From a checkpoint of a small transformer trained on Wikipedia: 25 layers, 21.2M parameters.
MLP neurons of a small language model. Each row is named by its layer, matrix (gate and up: input weights) and neuron, and shows model dimensions 80-175. Each number is 500 + 25 x the weight over its row's rms, rounded and kept within 0 to 999. Numbers have three digits each. A neuron's up and down rows have the sign that makes its largest values positive.
After each neuron's rows, "fires in" lists the words (lower case) most often at its 100 highest values on Wikipedia text that the model never trained on. A number after a token or word is its count.

L6.gate246:500479523506501504540510493453538501505473492495519504536537516530496524481511515515484502474501521487509495510483456521482474505530536480508532500525516455508507483517535505482508470493475494499470505505539537470507438513471521518495461485530478503529499526499473510473477538527506465501
L6.up246:531498527551520518488465530481520498439471485440512512516534517501509522457498506466451541499444508507469476505524452525474463521509509492499479530532475474543532482516503552464523485498524488479472465509472505518516480497470487534461445498528482525502508532469494444508469509492483501486
fires in: "can" 29, "to" 19, "would" 18, "may" 12, "should" 6, "must" 5

L3.gate19:548508491524549561551525467476491490499523504462488488475527527480454475491497567507487497497523502470480498467500457486518479487492527511510489501514465482513523496511483500504524488504457493466510503490515487525481486521463465459487459482460549490528486497510483497485517502475461509521
L3.up19:579481500561513507537499485449464509525547504454521486504520517517471483502474505499505488497505489480468518515540473468490529508461461510510507522518517472481479446529445495495555488488486506490489497460508466495498485523450493490506500505487522504521485489505469474484532495529470520512
fires in: "she" 59, "he" 19, "sheffield" 11, "shell" 4

L16.gate181:498486464505494469521518520503483485525495509529482517456484500506472529532464546535466482509497523503482465497470506518463495544498484446473561528528520491492525550474480541520495503487495536470501497522471516509524473506466536460480461529502501503516489511498508519480476503488505472479
L16.up181:505512480489473520469508510524528494517480535519470490497530490522480471482448543513487529478482492485471496520458466540480516487544516520523509513475456443467481535518530562508491463480526510530487514524483506517514528485489507475479500567498500524514515521485495459496461495438539507498
fires in: "to" 53, "for" 33, "of" 5

L6.gate490:480496463523499487482506496547526487534488498574474508500506530506494479554515502521520509477446532451536507464478491483537504472484501531477489539500470489491509541484500495492527484523488489496561459511536484518501510490520492521499494483483475505483485497524516499502485506493496508440
L6.up490:508493502512466484481485499505494513496537466542531473464528481481482458504464503499541500483469494530516517528502451517531474512459507498485488484493473490495502506501510494510521533537489454524535485490474509492528540491510507543474516495479486508515470509513512510526490483482492495488
fires in: "by" 30, "and" 11, "20" 5, "of" 4, "also" 4, "that" 4

L16.gate327:457517461499502526501484476521469471501498452514506490535507497570455523511502519507462514479515490513493456494486505497524506515487536486486511502500487479482540467495476553543501479518492473457518512494486503514520513444506486516519468549471438473523489526513502510503422521456484503496
L16.up327:480505479527526474521512437520535486533516496504528522468521498571479531504522499524499514480508482503487481531472482494515527504536516455483519519496516486479533505508485506503486477510521489466523510523491521528508490489429499490494491509514471516469497534466493499532490450473460472503
fires in: "the" 33, "000" 24, "of" 10

L16.gate251:516489523527512495529529469495509453484465525469497492481534519493470517510509500544483492502508500470508555490498550479546525498484516454480512507514428519511497533511536530520525527550448509510489426504528487478528484513465533480467485469524534493505487497485468489516510500468497484507
L16.up251:533498479497503518513532515501528489565514451488471472528499506470520513507514511478521481496509546481507491503511517509502505462472524471461501534510472471546536532484553543463502522515495495490442473548478513546493522517471510447523529506527509483472489480502497500470498481473483504528
fires in: "main" 22, "october" 14, "major" 10, "majority" 10, "november" 8, "21" 6

L2.gate768:508494473547523498543471506507479480480521476530520501519492480497440455510552545459466506469471544498490562499490491460464523472491466540524515512527505501485470467535495484542483447493531471518536490483507524491490516511524472513484524503477489493462505491513484486471511504465488515516
L2.up768:518522516500513512458481513507513481447464557545516458497461513483471452498493508496508503467532527496488500469458519505504538518470438481484519500531504526462502475493477484544538472484474523483500497509506514466489510533526514487494476473475460490486448515508472529475465519484485508459
fires in: "years" 41, "days" 19, "since" 12, "months" 7, "vietnam" 6

L6.gate207:484482445483483487513492476520441494549452515528471530530446476541472481546483527501509515486471457500514477498450482501481539520504499512485551449526505518483500500480505531545498494511513494486469486488491461508511460555498504475542466502474535506490509507505502508485486510486461533513
L6.up207:465486516483510500464524493510483535481492462501531537545514506511494460537493528546516554532454552482556535482497506456477482461530510531499501498444488535487512504510476498519530501510482516464485551485525490547510536495526508471475515521500486476508455532512478473509493496476521470506
fires in: "as" 83, "of" 8

L2.gate615:502520490558529497457542462497485537449489495503497450493491487493457474496528492486524522525491471495469475472465485538509518490529505472485513498563479542478540470498529540505486511561479504472553472443520485498519530506483461482510555511529452480480537485530480494458518521534470510516
L2.up615:464498515507436496515512488502459501507486463499468487501486501562477491520482485499504518522509452499496499496469512477548492505495474489466472493522446495516533454554469551511488542517480531483529507474485490430480515474496500522508527538510503466480511513490470492479548528510535476539
fires in: "more" 38, "however" 20, "rather" 8, "sometimes" 8, "very" 6, "much" 5

L16.gate388:528536494520524498492483480497455493523505499495482523483461525515518478516518510477502543531498521499508496544511526530551511503529512490490582481507491490446481559503493512519513510501481502498494500532509455499504495533489506514508530504547496517512527534495497508484468500472478511511
L16.up388:510513504519471501487518528519502496522498510499521519477524452461471495474511459506459505530556480485517494479483509511476472523483496472500462458486512497503499528502478506510518482469515504511473538503516522549548460506499486480485512511523482499541502474518506505515443490488509509505
fires in: "as" 29, "is" 23, "was" 21, "to" 12

L6.gate326:540525496494545514495498524511493457456486489476473507494525525505472501514453489478514509479512527509510495505480532530494512544431481492485499527495455511526494530536512504491533480501490456502524534511529473541482475479468490502487463510474496494485494545515530542495510467536522508475
L6.up326:515511550484498493526456484540527488484481525501469521485472476499507500501467502491455525507519527473501501512539536486484529467499543471516523480525493495487487509562507483525481527506560443503512496509546488520483467486482476497527479479520515528492538523511483520507470486547475504514
fires in: "to" 34, "as" 15, "through" 8, "by" 6, "or" 5

L16.gate649:495491539480500476493502504502485513547495502473550515509514505505514531553513481492494525504480533448483494495502470488532475488468497497502456456500521487474562483457491514460451481461509470511473476485473478506539508472469516501459497499476484551497507491427468428507491514543475514483
L16.up649:497504496505465528505508485468503456483528493482473513501503545535506501464456520502498519518494510506499491511538584498527492468494485545476481464502488496496485500523502482460487507453517475496563502511490494527488474495463483549511464519494547481555488505531542480431521489514505508520
fires in: "is" 19, "be" 13, "are" 13, "were" 13, "was" 11, "film" 5

L6.gate63:508480512495487502463481505519458484511479507508500498499503500487504484506468490459471498490507487502458528517560538499461529521483492522528472553533493505494491478513523486489544482484540542503512487497500518489504537499505555481448468470489477534471499526488529507501433475489507499479
L6.up63:516475543563509518525470528498490491516492473478466489475504475515488477509523497494484491492499486484474492513505482526493464509479501481475518512510493499476525490547489513465483467516533503487504496464479457486500519519453535519484511487470547485443491496496518510472506512523507486503
fires in: "of" 20, "to" 15, "shot" 7, "four" 6, "plot" 5

L6.gate212:495484519502463512473437504510504502526477511506505470504462499480500509480527488515504485464481495461508510480510497525518485508489450495499470532495525475516502490474506513527482519497510464504558510542489479516496533483490491502516508463488508534452484550537488563459509524530504481487
L6.up212:460508480516460487492488518506524487509528504474525519507496470531507524520471488494456485514489482532529503557539523570520468523484473513521487530504511509511476479506504510467518524542532463477527484526453484498471531455479493534473480465458540503448486519519500496491504499543525480525
fires in: "of" 53, "structure" 13, "to" 4

L16.gate50:550531483477463509481515518505475516550492530510477501503481539493524476467506472464452505492505508441544475510492510489489484490487517497547501493492501497472515512473465478489524430507467509458494503498501501510536514507497480507470433506474494533483470507473507475453486509504455509463
L16.up50:496446498480501500507492505498460489504499523508529549517479521526529514495526524485508430475493518513443522539509535477480482535478478483468527496471486432499452539505523514507476532496496470534490481482499458520483485494467502527522505511494502528526485509510488533481471528505484465502
fires in: "was" 35, "she" 17, "worked" 9, "studied" 6, "were" 4

L21.gate253:478475493480505490508494493519500484525514519503490488466440551495445491496474519534503483480508514493524482487488575464494535498484509514470492477488505492427541525483469472511525487490546473500555515495507443488524474523439490438546468553511456509510485500500492490501541503507519483487
L21.up253:479511501508485529523514481543502525527469473504461494509564522512476523534486460531479471492540510478492511470517530534498526494566482477522498539511475458499503511492520500526524506492504502502500479520494527504502512516481465489518455498501484526519507487519510554491483481509499495454
fires in: "at" 44, "in" 25, "from" 10, "of" 5, "s" 4

L3.gate547:486498482539464508510532460491509500500481492524493506543481521486517488480550545505481444506472493486474467449509524486515518488496524486456509497490470472519494511493569543532493494534475492504485469539498501469539485500480488481526470467507490543464522551492486475498460507495541519515
L3.up547:516515515544502454476512491523512504509482465487540490536473527503547482494519532493520468542482514504474475526543510483500521448483492517461532500481474495534513493538534513536518511535480547499431482471479507463536516493447483476469510495495472514450562492454491505510538491492540506556
fires in: "end" 27, "former" 24, "major" 13, "joint" 8, "majority" 6

L3.gate673:500510519526526524480500469474509513488500505491496496474488523436448475505528482497486475447477515495509477482501478468515509475512493491499470511523497482539566496529509542431517513503503469491535507494536520526479518481512500508526515529485482465498519468514459483484508586483541485485
L3.up673:503523490515475504491475494510464547469519546495477490462500494508483511537472503474495489543516475497484518514463574461511415465514520514520469493512495481514520467505506507499467530495495528503508475467491491484504500483477523486498510513490465538538543508511521435535511500492497542499
fires in: "however" 20, "later" 17, "rather" 8, "eventually" 7, "further" 5, "century" 4

L16.gate583:504559498540508540497500479475517480511491517550488446511486490469505485513480523514502531475524483531471490471445501495505522463505535466473499493481510561456534508518502506495491450536503482475500515514475473523500509524525521521518497505487475536519486497525499502463462521502473451498
L16.up583:496503499508484490439499529493491495510499507497510482491443522493532510514467444532486471477508518502457547519525493508524521502446530471514517486479469492473506484509488463504470463454512465513507503476474473466515515489457452482528476503518493498476477510499488459482555504490479434500
fires in: "at" 37, "from" 9, "in" 9

L6.gate23:488474512513476493483481499532523516503510514485507520482446489489504506516528505510509556534483511476502499478505502532482461462499468464498518552490492475466502577478473526500494470487521480513461492526557513489506526490499511473485494471476448510508486477446501500485486502493513510485
L6.up23:480549489515493483501502492483455529465507478508524485502453522523510498516520478486496468554512495465507487496537506501446503468461503503478524511500562489504505500474497525530534528480528493511473514506507545481546494447496485529491520511498492527524458481500510485492490534470477498534
fires in: "england" 14, "usa" 12, "uk" 11, "kingdom" 10, "film" 9

L2.gate806:530478508529521538524508466466472488482500457472551525486518501467535450534553491517482478544484494488528491494490531471506476436531464483540505497541485465502504576488501534495507522497524550501476541517503542477497505501532569508517475511475462499477520475517503491513501496492510498499
L2.up806:512486492536523500495514488478481472485494496483558523495521476469502482526534485523505482565454492511540514491504531447522503468522461503531493480511504458506500547480498539503502522504539543503482516516516562485509497508549542474502464510459439477461508472525475495516510493504499520512
fires in: "bra" 20, "usa" 15, "uk" 11, "us" 8, "fra" 7, "aus" 6

L6.gate47:490529510474494512465516489498498455473517533521480499473459498547489492474509521531512521501451522465578522492482499448513497521430474504487493542526490523515478492543515474504498474501510512482520510495505495411503478504478481467472510525459496528471515513516524521508472553500539521530
L6.up47:525443475499502473487526501523511471446488493534504454540500462511493521462571541513483540510484510443496540500508496502479560498475502493482494511514483532491439494508515520515501470526536532506509510495503482477488515508487480445526522460479470491484469496499519508488496510507496497508
fires in: "days" 19, "well" 9, "times" 7, "years" 6, "break" 5, "great" 4

L16.gate362:497508454516532502498513470491505489522510496454491478480442531517470452535526517488496536475514529531499497490477506495504524498498499465476530452498498500457530492530467487549463451489470441495508498463500502482539507506499524461470484526492478520489541539547503509483492523496478445493
L16.up362:494533532518508446544493524480487521477492501471517511534465517485513507491476459461496542488548484534531493521524469557448467490506478513482511496497481515509501498510468500485493547491529493520515540531466500504523506503476495523476498465500439524448504524514514506531481509517465510485
fires in: "in" 39, "as" 24, "at" 19, "to" 8, "due" 4

L6.gate791:545538491484546466505506474496510471528487503473522509531486519495500487487475533498475517487487533508480499488490504511489511533531556532478513461471478515520520493549474534493502504484487501503489485503513527519511465531492497503547452509533459449466518510523512480477449520463469514481
L6.up791:512525561562495492502502512526463502456494471498450527538491428498454414488467511496491505498510503524478468496502489492518494510494475495493501534454482499469506517475501455514509572467518470509501500477524490510516505498540552470478492526470489469488473506495543508512495480482436484502
fires in: "in" 30, "at" 16, "on" 15, "as" 8, "with" 5

L8.gate379:490558546557474461496501504509504462524476497497511502509486560466546521537482516497461505529498534443488516494488551463504531498503517533467473494500490514515512495484514508509509488484480507488486473508489529475497494491479517544514474491472474509498472501496484475526526498519515540504
L8.up379:496481512490521494490515481486547455505491474522526501504471537510517505508520454479486505533482472491536529498463509482518500489509500512486518514524465524524515488496489489499492497478511512522482492514508529456508526531518492525513465483565501502539518467459527547542540494502496526501
fires in: "began" 26, "final" 17, "finished" 9, "started" 9, "returned" 4

L6.gate310:464510480468519517512496519465509520496501491467494475502494475494469482506461479497492474491507476525513503508509507554522489491449502476557497523500482472533539517504457494509541492511490447488512517532516475523488523432520502496477486472501463536473512592531530495512535551546500501519
L6.up310:515530560471537495500483471573460510421486518535493460486483514500515499510500473545493542488497501506511510515510479490496490491506468485514516465507532453491506483526476505483478491455512507450541477502526483476492554481524507454498497507507555509492534450501474534525494461533480498494
fires in: "as" 32, "by" 20, "with" 12, "on" 5

L6.gate348:498556525498490501521550499563558505481494463487480492496478470481475501505471505484448482516498491480461523491527538491487528503483514496454498510471521488505532487501492493529514511532530503492487476484531501515509511507516552500505494473513528491491504503505547509485508495493522514521
L6.up348:532509492437530506484503504553475453566499478477485465527426523504478501527498506469475503477469490485518489504489517501514490499545478497485509502513524566502512493442509477534520499503460496486484484480535469521538514477493475511529505485507530496522511513496550512551539503444496502478
fires in: "end" 27, "began" 24, "continue" 6, "of" 4, "final" 4